config.yaml
head_dim: 96
vocab_size: 706
norm: "rmsnorm"
rope_base: 10000.0
qk_norm: false
attn_scale: 0.102
bias: "none"
parallel_block: false
init_std_up: 0.0348
init_std_down: 0.0
beta2: 0.98
lr_head: 0.0089
final_lr_fraction: 0.1
train_tokens: 148100000
MLP neurons of a small language model. Each row is named by its layer, matrix (up: input weights) and neuron, and shows model dimensions 16-111. Each number is 128 + 32 x the weight over its row's rms, rounded and kept within 0 to 255.
Before each neuron's rows, "fires on" lists the tokens most often at its 100 highest values on Wikipedia text that the model never trained on. A number after a token or word is its count.

fires on: "its " 34, "ing " 28, "ew " 10, "ain " 6, "er " 6, "all " 5
L2.up354 [ 98 131 134 122 153 154 173 151 125 138  99 177 134 134 153  64 168 117 150 137 107 140 111 126 146 140 150 101 134 102 172  54 159 107 151 168 126 118 163 132 125 134 235 135 174 127 168 136  96 124 154 116 122 120  99  70 129 133 122 119 132 126 170  69 104  98 128  81 130 107 160 122 199  87  71 167 103  86 140 110  35 132 162  41  71 153 109 128 134 152  56  81 128  95 115 170]

fires on: "t" 40, "pr" 25, "f" 13, "0 " 6, "p" 5, "z" 5
L7.up0 [ 87 131  98 132 153 138 117 158 127 132 111 163 122 125 110 126 103  93  89 125 141 191  52 130 112 134 118  89  94  78 177  72 155 127 195 126 113 137  76 146 128 110 163 124 104 139 163 100  91 149 115 141 141 181  70 133  37  75 202 112 122  81 103 122 112 144 151 143 178 111 124 166  94 119 100 161  67 146 122  90 103 115 150 167 150 101 141 154 152 107 222  97 176  95  72  85]

fires on: "m" 74, "im" 11, "um" 11, "em" 4
L9.up104 [177 120 148 108 170 170 108 111  79 127  69 119 129  99 179 153 122 132  68 125 122 173 110  88  77 185 146 124 123  81 117  75 100 130 131 136 152 136 129 119 105 163 117  93 140 165 138  81  73 184 128  65 147  84 143 102 155  67 129 127 117 125 147 118  90  57 141 169 191 148 189 155 150  94 150 137  88 110 129 172  88  96  94  76  70 126 132  42 195 152  91 147 155 139 159 127]

fires on: "re" 37, "ro" 18, "a" 15, "ri" 10, "pro" 5, "er" 4
L4.up138 [170 116 134  94 146 131 176 118  79 145  65 130 116 130 139 127 167 132 144 160 121 106  89  97 143 147 112 131  77  88 108 149  78 149 102 151 199  87 147 150  56  93 174 112 134 153 123 108 105 183 115  94 101 126 156  94 136 155 124 120 137  85 138 130 115  75 133 123 127  92 145 154 116 107  79  98 121 114  87 115 140 111  94 121 105 133 107  63 118 105  91 129 115 150  56 122]

fires on: "t" 27, "re" 14, "." 7, "out " 7, "ess" 6, "is" 6
L10.up103 [123 168 128 105 146 213 177 135 137 118 104 128 151 105  93 129 116 167 119 153 219  75  79 134 142 127 166 150 130 152 114  87 144 142 185 110 155 172  55  98 152 132 156 130  74 146 118 106 172 167 139  86  90 125  77  67 124 117 144  77 101 142 112 153  79 134 131 159 205 176 119 145 146 142 140 163 132 101 166  75 143 140 165  61 129 128 163 138 165 138 168  43 184 146  90 131]

fires on: "he " 52, "He " 46
L3.up644 [142 100 131 143 141 124 110 126 107 122 140 172 143 155 223 131  76 103  98  69 167 150 109 106 119 195 120  46  56 106 169 117 116  78 105  52 144 143  97 103 123 191 121 163 128 147  89  90 131 132 161 134 112 122 152 109 133 119 128 144 217 160 110 128 131 130 201 153 126 185 132 114 151 148  76  97 116  92 106  86  91  89  81 170 168 131 170 113 136 131 139  95 111  75 169 114]

fires on: "ro" 61, "ri" 14, "ce" 8, "re" 4, "i" 4
L4.up478 [154 124 106  98 131 166 143 156  99 151 120 155 104 150 158 155 172 120 141 129 105 129 146  59 140 147 115 102  85  73 119 107 132 117 189 129 164 155 119 161 138 151 191 154  92 140 101  73 143 185 108  97 146  83 155  69  96 153 104 116 146  91 185 140 146  88 154 143 141 136 154 235 192 108 112 155 101  86  91 116 158 129 118 113  98 134 146 109 163 156 144  70 121 157 131  87]

fires on: "in" 26, "m" 26, "n" 18, "em" 5, "a" 4, "ed" 4
L12.up463 [143 188 118 100 151 135  92 118 126 101  93 174 156 119 140 105 209 177  72  85  79 218  87 113 143 138 197  98 147 141  84  86 107  76 109 174 144 154 108 118 153 148 132  95 169 137  73 115 116 128 135  62 124 144 124 125 154 134 147 127 164  87 131  86  96  87 134 121 183 196 187 182 143 152 122 139 131 113 206 128 143  63 135 118  88  95 105  87 160 145 118 106 129 112 117 100]

fires on: "y" 49, "is" 22, "ed" 15, "s" 9
L5.up735 [106 175 166 129 190 120 163 110 195 150 122 190 132  71 169 128 123 151 138 152  96 185  77  95 135 150 178 120  66 129 113 113 167 166 132 154 168 106 109 101  78 121 213 140 129 116  83 108  99 140 159 124 102 149 157 117 114 132 124  61 168  67 150  94  90  77 171 129 143 126 143 163 105 107 119 106 142 121 115 133 153 108 166 157  84 145 116  87 130 142 179 105 212  44  90 153]

fires on: "==" 52, "== " 48
L2.up682 [166 155  78 159 184 138  87  96 142 154 111 180 168 101 184 127 173 145 119 191 143 119 151 141 137 133 165 157 157 108  67 124 141 116 193 170 170 100  72 129  70 113 188  73  97 109 140 140 110 110 152 108 125 101 146 100 108 125 137  81 154  93 143  78  86 108 140 132 155 181 162 115 142 146 158 148 144 153 112 152 130 161 102  57 164 223 131 118 160 170 102 156  99  97 131 187]

fires on: "e " 38, "as" 22, "us" 18, "er " 4
L7.up257 [123 172 131 116 150 111 103  82  71 135 165 106  92 142 114  71 151 133 111 143 144 126 107 135 195 134 139  70  92 111 102 117  47 113 122 180 130 126 107 174 146 204 141  79 124 163  39 113  91 151 136  54 107 108 150  96 139 112 188  98 115 108 108  90  49 116  93 132  83 174 192 116 157 130 148 184 125 111 135 165 156 111 133 163 113 163 117 117 116 122 117  86 106 139 102  92]

fires on: "s " 59, "its " 41
L2.up277 [145 185 135  95 165 164 117 150  88 142  98 147 141 123 162 128 209 172 117 186 136 130 123 132 126 136 108 162 127 105 161  94 136 126 166 127 156  90 148 119  91 121 164 119 149 140 122 137 120  94 164 127 142 136 103  75 127  93 186 119 173 158  94  83 121 114  61  89 155 131 181 145 174  97  76 186 140 128  82  78  74 127 125 112 141 179  72  92 151 142  79  59 126 116 106 206]

fires on: "s " 21, "an " 20, "1 " 9, "4 " 7, "2 " 6
L3.up456 [162 201 160 114 180 146 162 129 117 126 148 168 126  94 152  81 149 181  88 184 148 149 130 134 124 140 163 129 123 139 144 142 142 128 157 148 150 101 108 126 121 116 208  90 143 135 162 160 126 126 163 137 126 136 137  98 138  55 120 154 216 129 145  55 114 124 144 144 172 120 131 135 181 112  94 171 115 106 176  43  84 114 128  87 106 183 124 128 141 160 109  78 129 110 109 119]

fires on: "==" 55, "===" 31, "- " 14
L2.up757 [124 140  69 166 168 160 127 147 160 165 178 152 142  92 192  85 165 130 103 201 110 114 116 132 135 145 135 117  97  94 120 149 123 102 152 191 149  90  90 123  87 101 166 102 116 137 134 110 120  95 157  98  81 119 101 133 132  87 163  83 211 112  96  47 119  92 151 131  89 151 145 125 194  99 120 156 121 123 173 142 114 100 123  66 167 185 154 112 116 184  74 156  92 110 146 183]

fires on: "l" 29, "ti" 27, "in" 19, "il" 9, "ol" 7, "er" 4
L7.up164 [124 150  78 101 211 158 192 163  99 141 100 161 151 109 128 112 126 123 157 156 112 124 178  94  84 167 159  73 106  81 183 176 122  73  85 152 148 129  87 154 102 145 191 129  97 165 106  96  97  90 101 132 119 138 135 115 148 135 169 130 255  92 149 123 116  74 166 144 100 131 104 128 131 119 107 138 106 109 133  79 161 148 108 149 150 198  86  88 157 125 103 107 111 131 115 127]

fires on: "re" 36, "ro" 14, "es" 14, "el" 8, "dis" 8
L12.up124 [209 157 103 160 112 144 189 141 114 143  84 152 116  77 122 114 153 139 151 168  90  90  77  90 104 165 143 138 127  75 123 122 122 135 169 155 163 136 126 150 110 124 172 113 173 170 135 128 116 158  86 139 132 137 164  82 110  77 114 125 155 126 178 144 106  58 129 124 160  88 208 172 155 102  83 156  69  98 137 149  89 210  51  99 128 103 104  63 115 173 110  95 160 141  68  80]

fires on: "ed " 20, "th" 12, "ated " 10, "ted " 9, "h" 8, "th " 7
L9.up709 [116 107  78 126 171 108 129 185 157 124  67 135 166 115 154  93 173 164  97 149 155 160 162 124 125 174 117 136  49 104 103 103 172  67 152 158 103 142 122 144 143 125 149 164  66 149 152 117  84 136 176 100 147 146 149 127  99 131 100 118  90 107  87 116 118 148 110 115 204 163 152 153 148  80 142 160 124 112 150 130 170 143 111 109 125 104  98 148 201 156 191 106 137 142  97 122]

fires on: "\n\n" 26, "t" 25, "- " 16, "z" 14, "es" 12
L4.up258 [ 65 162 113 162  88 169 117 156 166 159  75 139  91 121 108  89  96 142 154 137 151 181 105  97 146 124  92 154  31  92 151 118 141  76 179 123 154 172  85 124  80 116 147 136  84 173  89  91 113 152 179  92 136 173  90 107  92  83 144  83 136  96  91  87 125 106 105 142  98 117 139 161 139 118 156 156 114 159  74 154 130 102 123 115 118 121 162 135 128 135 165 121 175  86  95 111]

fires on: "il" 46, "ay" 7, "ing" 7, "I" 7, "y" 6, "ar" 6
L7.up657 [186 138 125 133 123 184 120 112 133 151  93 151 107 135 143 108 142 151 112 130 122 103  69  88 168 135  73  75  72 109 147 110 140 126 129 131 171 157 141 120 149 187 165 118 113 113  98 118  82 126 155 138 124 154 146  89  85 129  82  76 164  89 159  55 120  81 177 108 138 126 187 127 161 175  83 143 147 116 176  72 161 154 151 116  95 149 144 104 108 105  87  69 142  79 132 138]

fires on: "h" 49, "en" 16, "th" 14, "con" 11
L9.up45 [164 121  94  35 167 129 162 121 101 163 181 127 169  87 119  92 184 100  95 116 105 141 110 102 119 108 100 140 129 175 133  83 187 141 151  74 161 161  92 104 120 132 140 104 116 110 123 141 134 137 124 105  81 101 110 138 135 134 198 161 209 159 143 147 117 130 110 160 164 109 145 184 160 156 123 178  91  74 144 147 109 144 118  69  98 139  99 128 108 192 129 173 133 103  76  62]

fires on: "e" 58, "t" 11, "re" 8, "pe" 6, "o" 6
L12.up609 [102 146 134 152 144 134 151 121 167 113  91 129  90 118 178 117 137 152 134 158 165 112 143 119 168 167 183 124 105  79 144  99 159 137 165 166 130 132  60  85 117 230 200 148 124 148 174 131 119 219 150 127 159 165 153  54  78 115 163 110 141 142 147  95  82 143 146 123 139 146 126 137  86 133 154 141 150 115 110 126 122  95 172  81 150 130 128 101 173 163 165  88 144 166 147 141]

fires on: "di" 18, "ord" 14, "est " 8, "ce" 8, "us" 8
L4.up361 [ 87 133 103 147 115 135 149 112  93 134 138 137  86 128 139  81 194 121  85 193 119 122  83 127 172 106  87  82 141  58 126  63  94  85 123 117 155 154  97 187 107 150  92  91 136 150 121 174 111 127 105 102 124  60  64  95 172 144 139 105 110  98 123 155 104 137  96 170 159 162 127 133 135  57 128 174  72 102 181 106 145 149 148 157  49 107  76 126 130  72 201 141 129 132 111 125]

fires on: "h" 22, "f" 19, "al" 16, "s" 11, "un" 7, "th" 5
L9.up9 [167 157  64  89 133 157 125 151  64 145 118 143 121 126 154  81 220 143 128 108  73 123 109  63 151 163 113 131  36 128 105  94 127 106 139 131 169 161 100 117  61  99 157 140  72 115 134 110 123 121 122 133  95  79 108 114 138 165 147 119 160 106 177 140 123  94 123 166 165  62 192 174  99 101 115 178 159 108 115 147 140 136 102 138 135 126  68  88 110 135 136 128 105 123  91 123]

fires on: ", " 69, "were " 11, "was " 5, ". " 4, "ed " 4
L2.up276 [148 130 113 108 216 178 123  98  99 125  74 120 177 105 142 140 138 111 115 183 162 150 103 145 132 129 128 133  95  88 107  94 122  88 163 142 138 112  79 114 108 119 129 116 106 140 198 153  80 172 137  99 119 141 145 144 156  99 105 114 108 129 110 110 125 130  87 124 187 126 178 148 155 118 174 128 105 117 105  89 105  72 112  66 136 138  90 156 170 142 122  82 117 132 141 151]

fires on: "b" 26, "ti" 13, "d " 8, "ar" 8, "c" 7, "em" 6
L10.up569 [200  84 108 143 109 144 166 122 112 122 126 139 156  94 163 169 156 177 127 128  95 148  56 114 169 120 164 129  34 113 106 119 130 139  90 147 144 121 140 144 154 136 158 147 122 154 210  88 102 152 121 114 110 155 117 153 163  90 180 128  93 145 164 125 129 109 188 178 123 112 165 159  91 116 102 158 165 129 174  87 100 190 122 167 169 136 108 137 179 120 117 159 107  84 142 208]

fires on: "re" 37, "an" 35, "ar" 12, "il" 7, "un" 6
L9.up132 [133 114  74  92 121 158 169  68  99 138 109 195 121 116 118 137 197 101 132 133 107 147 101 119 161 142  86  87  55 141 151 105 132 143 195 100 143 153 127 103 102 140 192 175 153 176 150 146 137 167 162 131 133 178 160 127  78 131 105  96 165 127 158 126 133 123 154 144 156 133 206 156 129 144  67 127 129 114 148  82 222 178 118  90 117  73 132  99 109 164 138  57 132 122 119 117]

fires on: "ab" 64, "b" 28, "ob" 7
L7.up375 [114 123 105 101 144 175 146 106 158 161 166 112 140 118 125 123 118 173 147 169 116 132 145 115 144 141 155 121 135 123 195 103 127  99 107 125 164 113 146 135  84 114 135 128 109 156 175 134 124 185 147 141 137  97  99 138 194 110 147 128 148 148 137 129 117 125  97 145 162 143 172 181 145 103  70 140  83 163  99 117 132 165 147 170 120 164  54 142 157 163 144 101 111  38 166 123]

fires on: "- " 66, "| " 21, " " 5, "== " 4, "\n\n" 4
L3.up392 [139 118 106 149 176 108 113 125 133 158 105 151 172 103 177  94 172 119 108 201  98 133 134 121 153 160 110  86 149  38  99  64 130 109 159 185 149  86  93 108  72 120 203 139 128 122 115 113 111 103 168 134  71 161 135  95 106  69  94 101 179  88 158  94 118  77 119 130  81 168 163 108 183  87 158 124 139 148 107 160 107 134 146  57 106 161 111 102 158 154  68 132  95 105 103 120]

fires on: "r" 31, "l" 18, "tr" 17, "gr" 15, "j" 12, "b" 6
L5.up209 [149 141  83 112 147 172 129 162 116 190 120 137 170 141  98 122 129 158 135 201 120  98  85  79 118 127 136 117  78 132 133 157  76 123 134  74 141 161 134  86 135 161 177 111  96 184 117  93  97 109  81 103 144 161 195  64 164 137 137  94 119 204 149 153  94 127 175 132 143 150 219 135 117 164 151 100 164  87 126 176 163 173  84  63 139 122 114  74 162 155 128 110 166 119 115 136]

fires on: "." 32, "| " 29, "," 29
L10.up682 [107 145 123 108 158 124 187 121  76 157 166  98 157  98 169 109 116 138 140 151 118 153 112  87 160 119 152 101 117 139 113 106 126 105 122 148 156 143  37  96  42 101 128 119  97  91  96 141 140 134 146 139  82  61 103 165 109  99 155 102  87 136 108 154  85 196  64 181 119 185 143 202 141 114  91 155 140 127 157  88 107  42 149 176 107 107  71 117 132 118 138 134  67 124 175  99]

fires on: "th " 36, "d " 32, "ar" 9, "b" 5, "st " 4
L7.up636 [182  69 110 106 158 197 197 101 144 102 157 132 179 145 151 136 190 121  89 116 127 106 163  84 148 143 132 142  83 133 168 107 174  94  57 151 133 165 130  50 163 151 137 128 106 147 185 132  88 105 123 130 109 156 114 166 123 116 142 113 138 113 176 101 137 122 121  98  67 132 178 141 184  89 160 163 139  80 168 146 132 148 113 120 126 130 124 136 176 136 118 114 112  78 127 130]

fires on: "r" 44, "l" 36, "is" 9, "str" 6, "s" 5
L3.up330 [100 153 176 130 154 126 132  88 154 178 127 156  71 123 128 151 117 158 112 141 119 131 101 105 117 181 166 149  93 119  88 131 129 124  91  83 174  94 141 104 100 174 214 148 124 189  81  67  99 132  88  71 112 145 151  94 132 130 106  67 186 146 132  81 123 110 164 140 166 175 114 110 101 128 145 102 151 136 178 173 140 137 115 131 122 181  87  74 168  79 113 145 191 152 116 144]

fires on: "in" 23, "j" 17, "ti" 16, "i" 14, "e" 10, "u" 6
L5.up481 [116 137  81  90 171 117 208 164  80 152 115 119 102 120 121 121 171 111 149 135  95  86 160 156 109 149 158  74 115 165 168 133 138  93  94 121 131 132  89 139 133 123 134 134  75 153  58 102  91  90 102 111 122 113  96 170 195 127 162  99 175 157 156 138 130 116  73 153 157 135 172 147 122 104 109 148 152  98 121 144  73 110  85 115 172 159  83  48 133 138 160 156 125  89 148 127]

fires on: "i" 38, "." 13, "e" 12, "not " 9, "and " 6, "ally " 4
L5.up441 [167 146 108 162 159 124 163 160 110 129 104 129 148  78 124 105 199 135 116 138 212  93 110 151  97 113  60 111 106 127 121  73  90 128 191 108 141 116  92 154 148 121 114 110  88 147 122 115 124 154 145  97 127 113 163 162  97  92 137 101 115 107 100 128 143 166  84 104 118 199 148 196 164 192 140 169  89 102 157 108 132 102  88 146 141 115  86 132 186 128 142 100 140 183 173 116]

fires on: "s " 11, "er " 9, "en " 9, " " 8, "an " 7, "us" 6
L10.up526 [182 173 162 169 115 133 165 156 107 138 166  95  63 137 121 103  98 107 103 112 122 108 106 111 166 134 161 113 118 166 100 142  88 145 144 121 109 170  21 121 118 190 112 134 140 174 102  56 102 131 156 141  57 107 179 115 127 145 166 105 153 146  94 102  96 174 123 134 101 118 145 114 145 166 122 116  80 102 118 158 114 103 109 131  97 170  89  64 120 133  83  74 123 156  60  75]

fires on: "in" 45, "er" 14, "per" 8, "Ch" 8, "ob" 7
L12.up44 [124 170 124 139 149 113 124 113  87 112 140  57 172  69 138 117 132 207 103 167 139 103  97 128 111 146 149 112 108  94 177  75 117 129  88  95 153 127  83 115  69 156 122 128  91 127 107 140  69 137 152 119 146 166 150 117 152  70 111  86 137  91 150  85 188 126 125 133 180 143 173 141 179 117  94 150  92 111 104  79 100 104 103 143 141 169 115 135 109 221 180  95 101  59  97 131]

fires on: "e" 31, "le" 24, "i" 12, "ch" 11, "k" 6, "se" 4
L12.up541 [131 144  79  99 153 134 199 153 101 110  92 141 133 152 189  90 168 150 146 119  80 108 102 141 156 136 158  58 123 151 128 114 109  61 213 145 186  91 100  59 105 139  89 118  70  96 112  85  39  92  84 145 123 115 161 167 174 121 151 126 125 139 181 166  86 133 110  94 141 134 121 146 173 143 178 158  92 120 137 101 115  77 104 155 145 170 137  75 144 147 142  78 168 106  98 149]

fires on: "v" 54, "of " 8, "ing " 8, "to " 4
L3.up640 [ 75 141 150 128 175 197 135 135 113 142 144 126 149 124 160 134 136 155 159 156 108 140 118 102 101 110  89 108 153 130 191 161 129 122 186 172 100 150 159 189  92  66  78  58 118 154 124 135 124 128 122 107 157 140 125 127 107  93 143 157  74 146  91 159 169 136 145 106 155 142 123 178 151 128  93 202  97 158 106 165 110 116 146 138  41 160 194 137 147 123 137 104 153 181 113 112]

fires on: "== " 54, "| " 29, "==" 17
L2.up582 [180 166 102 159 154 127 120 125 119 178 136 122 136 135 177 146 156 165 113 172 110 136 138 106 153 140 175 137 144 113  77 101  57 116 134 173 183  98  52  96 104 105 159 131 116 127 138 126 108 110 147  91 102 149 133  74 126 122 133  99 163 104 127  95 103  93 104 154 152 181 167 122 135 157 141 165 141 151 114 160 106 132 129  77 196 187 176 130 159 172 103 140 123  95 108 147]

fires on: "he " 58, "He " 13
L4.up44 [129 128 117 158 126 140 128 128  89 109  83 105 158 177 129  88 157 155 141 100 167  96  86 136 151 139  63 108  85 164 109 146 110 104 132   0 126 144 104 123 116 183 123 112  80 151 142  52 119  91  95 139 134 132 103  77  97 105 115 144 117 136 111 116 110 173 148 189  89 168 141 192 174 128 112 131 146   3  54 116 146  90 112 152 128 121 108 102 131 146 156 116 173 122 143 125]

fires on: "le" 36, "i" 27, "li" 14, "e" 7, "m " 7
L7.up32 [150 170  49 100 179 153 165 123  50 159  98 168 141 107 148  87 112 153 124 248 107 103 133 114 143 147 142 114  81 121 118 120  91  65 159 153 144 121  84 117 143 166 171 110 107 177 109 156 112  81  83 147 105  57  90 144  94 131 163 118 150 149 151 181  80  77 105 170 145 164 155 168 130 144  99 127  86  76 203  85 112  94 114 129 151 122  88  98 129 145 137 168 121 150 121 128]

fires on: "th" 17, "ro" 16, "\n\n" 13, "en" 10, "d" 5
L12.up295 [196 116 103 123 126 135 136  95 147 110 151  85 204 101 118  98 215 109  89 164 136  82 118 118 108 144 171 132 110 129 134 105 117 134 162 140 107 136  80  59 149 142 157 140  90 140 158 119 150 137 114 130 127  82 110 125 144  75 177 171 165 165 164 157 149 145 140 165 147 157 143 146  79 129 106 119  77  36  96 116 142 181 160  99 131  91  76 131 193 148 142 124 126  98  85 123]

fires on: "fr" 39, "it" 23, "." 11, "tr" 6, "l" 6
L5.up287 [ 48 102  79  82 126 150 169  92 108 175 126  94 120 142 143  94 124 141 114 155 188  88 121 137 135 134 167 137 168 120 122 144 130 184 139 147 145 148 103 105 131 136 151  93 111 168  81  64 137  90  84 101 143 113 120 137 129 133 108  51 146 207 129 145 167 150 133 176 137 209 184 160 142 134 120 133 118 130 126 127 123 125 122  33 160 148  85  87 174 140 178 112 182 116 161 151]

fires on: "k" 30, "n" 7, "in" 6, "i" 6, "K" 6
L9.up733 [149 168  99  77 105 140 158 190 123 158  91 125 111 153 114 102 101 152  91 163 112 131 125 122 150 152 106  70 110 103 132 152  95  70 135 115 139 167 112 149 109 124 124  68 114 160 172 147 116 128 118 105 148 130 137 124 107 165 115 122 108  96 146 127  98 119  99 140 137 166 186 200 170  53  82 134  88 149  63 141 168 155 139 158 101 104  79 139 156 147 176 137 148 173 143 102]

fires on: "we" 17, "l" 13, "s" 13, "ec" 8, "in" 7, "ti" 5
L5.up185 [112 126  41 125 148 152 145 123 136 113 127 115 194 103 148  92 130 104 101 116 107 115 120 141  80 138 153 112 137 146 123 138 111 181 124 128 123 125 142 193 170  96 141  39 116 128 131 111 132 171 160 129 129 127 122 136 137 168 126 136 114 159 115 103 108 138 211 142 102 122 116 167 174  88 104 148 122 122 156  57 141 157 137 110 106 124 141 153 120 201 147 104 120 119  65 115]

fires on: "he " 48, "ic" 8, " " 8, "He " 5, "also " 4
L4.up254 [197 112  94 180 160 120 171  67 109 123 166 149 187 105 125 116 170 140 158 115 165 130  79 122  91 133  51 119  75  92  80 166  75 130 188  39 139  99  86 115 160 174 141 144  87 178 133 116 135 136 158 134  90  95 158  48 168 127 154 136 157 110 120 151 128 101 154 180  73 178 167 102 165 134  52  95 100 101 118 101 158 103  53 102 126 108 152 104 132 116 127 132 118 103 122 108]

fires on: "as" 24, "k" 16, " " 14, "ov" 9, "s " 6
L7.up523 [169 207 123 121 141 107 167 136  94 125 103 126  51 148 138  89 127 133 100  90 135 144 104  94 129 140 188 148  80 156 144 105  79 118 123  96 122 133 103 158 118 151 168  89 149 142  96 118 107  97 171 107 127 177 127  95  96  76 111 102 164 116  79  80  93  64 128 132 138 152 151 153 168 155 111 175 118 114 196 156 154  90 147 168 122 227 136 146 123  94 108  86 148 130  96 112]

fires on: "er" 77, "ther" 13, "." 6
L5.up163 [150 133 126 120 159 152 145  99 104 142 124  79 190 103 131 107 160 147 117 163 170  56  91 116 138 145 105 131 118 103 123  93 150 104  97  97 126 181  99 106  45 102 112 109  94 130 107 120 107 142  97  72 128  88 168 145 107  63 180 114  91 148 117  81 140 165 114 120 124 180 203 171 222 145 140 163  69 145 149 102 135  62  95 122 122 135  63 119 181 144  89 123 143 111 117  82]

fires on: "th " 29, "al" 21, "k " 10, "im" 9, "st " 7, "an" 7
L7.up36 [140 115 162 108 164 135 126  97 160 153 112 142 123 138 127  82 114 112 115 135 108 104 103 141 132 187 137  94  29 119 153 156 141  92  64 165 144 158 106 130 129 118 137  71 110 160 133  37 111 150 151  54  83 141 127  85 139 161 126 109 101 101 166  92 119  76 157  93 115  92 212 141 171  84 173 136 127 114 184 202 119 186 118 145 126 119 131 144 121 151  78 134 150  73  81 126]

fires on: "ub" 19, "ob" 16, "ab" 13, "er" 11, "(" 9, ". " 9
L3.up243 [102 127 120  96 152 118 126 110 178 144 135  74 138 112 109 123 153 154 114 122 124 165  64 111  41 170 142 103 141 128 186 111 164 133  75 115 127  66 120 110  94  95 131  96 121 125 164 110  91 182 214  76 135 113  87 116 172 141  81 131 189 126  91 126  71 131 107 135 113 116 141 149 180  64 119 140 104 128 128 162  98 117 166 139 144 139 144 141 111 165 131  97 141  80  97  65]

fires on: "in" 22, "on" 22, "n" 21, "i" 10, "a" 7, "o" 5
L7.up707 [145 140 122  82 124 113 167 132  85 135 117 161 148 160 150  80 164 170 164 171 150 149 138  90 137 142  84 135 112 104 144 149  92 103 166 115 154 109 128 134 104 128 134  63 172 167 105 134  98 182 185 115 132 138 192 126 126 159 128 142 131  63 106 144 127  85 180 114 129 213 174 117 128 118 126 134 155 142  79 111 174 152 135 153  81 131 103 112 116 123 130 161 180 177 130 130]

fires on: "S" 30, "I" 19, "ot" 8, "}" 7, "e" 5, "re" 4
L9.up322 [122 119 152 154 149 197 163 114 112 130 116 156  83 134 138 144 162 140 153 136 140  88 120  76 146 190 134  73  65  62 191 118 123 156  99 118 146 112 115 149 112 201 200 152 146 146  97 130 139 181 189 167 108 153 157 107 119  97 158 120 180 169 137 128  92  65  88 196 146 155 139 144  91 167 157 127 106 134 104 111  73 124 137 141 109 190 137  59 170 191 114 125  96 160  84  85]

fires on: "the " 57, "its " 43
L2.up15 [121 175 129  82 152 149 143 134  84 130  81 183 134 124 163  90 130 160 141 101 127 123 148 138 185 134 102  93 124  76 205 120 155 120 176  98 150 156 135 123 105  88  97 111 142 146  77 140 108 122 196 106 145 164 103 112 145  81 162 143 203 109 125  90  94 109 135 142 152 158 206 152 187  76  69 175  97 122  83  85  95 136 140 130  79 161  78  76 153 134 106  89 162 129 129 116]

fires on: "i" 19, "e" 17, "ro" 15, "s" 12, "ar" 10, "re" 7
L4.up407 [142 179  95 151 187 171 167 132 109 122  91 146 207 146 104  82 225 133 123  92 101 132 116 105 125 135 126 116 112  92 159 113  85 115 177 132 134 157 103 117 122 121 161  99  84 145 109 100 150 139  94  90 116 149 140  76 108 127 117 131 112 121 125 130 117  41 156 165 175  91 174 174 190 122  96 179 110 137 141 113  81 142 145 151  81 130 124 100 142 185 103  49 128  88  84 143]

fires on: "ed " 54, "ical " 14, "ated " 9, ". " 4, "ing " 4
L2.up418 [129 125 112  57 166 180 152  83 145 126  33 126 197  88 127 149 119 147 163 167 137 107 104 145 129 161 127 148  85 141 113 135 163  84 155 162  95 121 124 123 137 135 107 107  73 153 155 146  95 114 107 133 165 133 133 169 134  99 157 143  94 141  94 155 129 141 144  54 142 136 138 152 164 113 115 173 122 132 107  98 133 118 121  44 172  91  81 118 156 153 146 113 162 127 157 129]

fires on: "re" 43, "em" 18, "e" 13, "ever" 12, "ur" 4
L12.up287 [174 136 188 127 163 109 115  99 168 155 120 124 163 115 117 135 183 161  91 165 116 135 165 126 167 145 226  75  79 106 182 152  91 118 123 153 119 134 127  70 117 179 181 122 117 153 115 134 161 154 143 103 138 106 179  91 188  99 114  94 146 173 169  79 121  63 115 173 120 147 174 143  75 111 190 103 144 116 115 119 111 115 182  27 100 128  99  79 134 112 106  69 124 124 166  87]

fires on: "d " 13, "ed " 12, "l " 10, "tim" 8, "v" 6, "ing " 6
L10.up204 [136  58 117 107 133 168 175 159 120 113 100 102  89 118 127 122 197 149 128 172 164 202  71 127 127 110 127 116  62 110 170 171  82 138 111 112 121 133 115 207 134  65  91  60 118 173 137 108 100 150 148  54 100 101 157  83  97 138 159  87  55 154 102 182 155 145 113 115 120 154 129 102 112  91 104 182  99  92 105 153 113 117 103 107 124 105 158 102 168  96 168 118 161 138 115 131]

fires on: "l" 12, "m" 10, "in" 9, "e" 9, "R" 7, "ti" 7
L10.up65 [ 87 129  32 101 143 140 163 171 107 151  78 104  99 128 132 121 130 202 126 138  88 114 154  90 138 119 101 138 129 102 139 112 108 113 122 149 142 104 124 140  99 111 129  11 121 183 188  99 123 146 172 116 126 138 125 122  81 165 174  84  66 167  85  93  85 106 142 119 102 185 137 208 185 107 105 121 113  67 198  75 145 110 142 151 124 166  79 145 171 135 133 140 188 153 114 111]

fires on: "is" 16, "s" 13, "loc" 10, "wor" 9, "oo" 8, "str" 8
L5.up25 [164 158 112 165 144 156 169 107 152 174 106 189 106 125 154 138  87 145  96 102  99  54 134  72 135 134 191  97 141 161  87 129 113 119 116  90 173 115  95 126  70 191 161 151 139 131  82 111 102 126 144 108  79 162 189  82 141 178 138  55 183 108 120 120 102 133 174 174  85 112 109 139 139  87 148 109 163 124 124 141 128 152  92 171 181 121 106  46 159  92  97 133 172  90 107 120]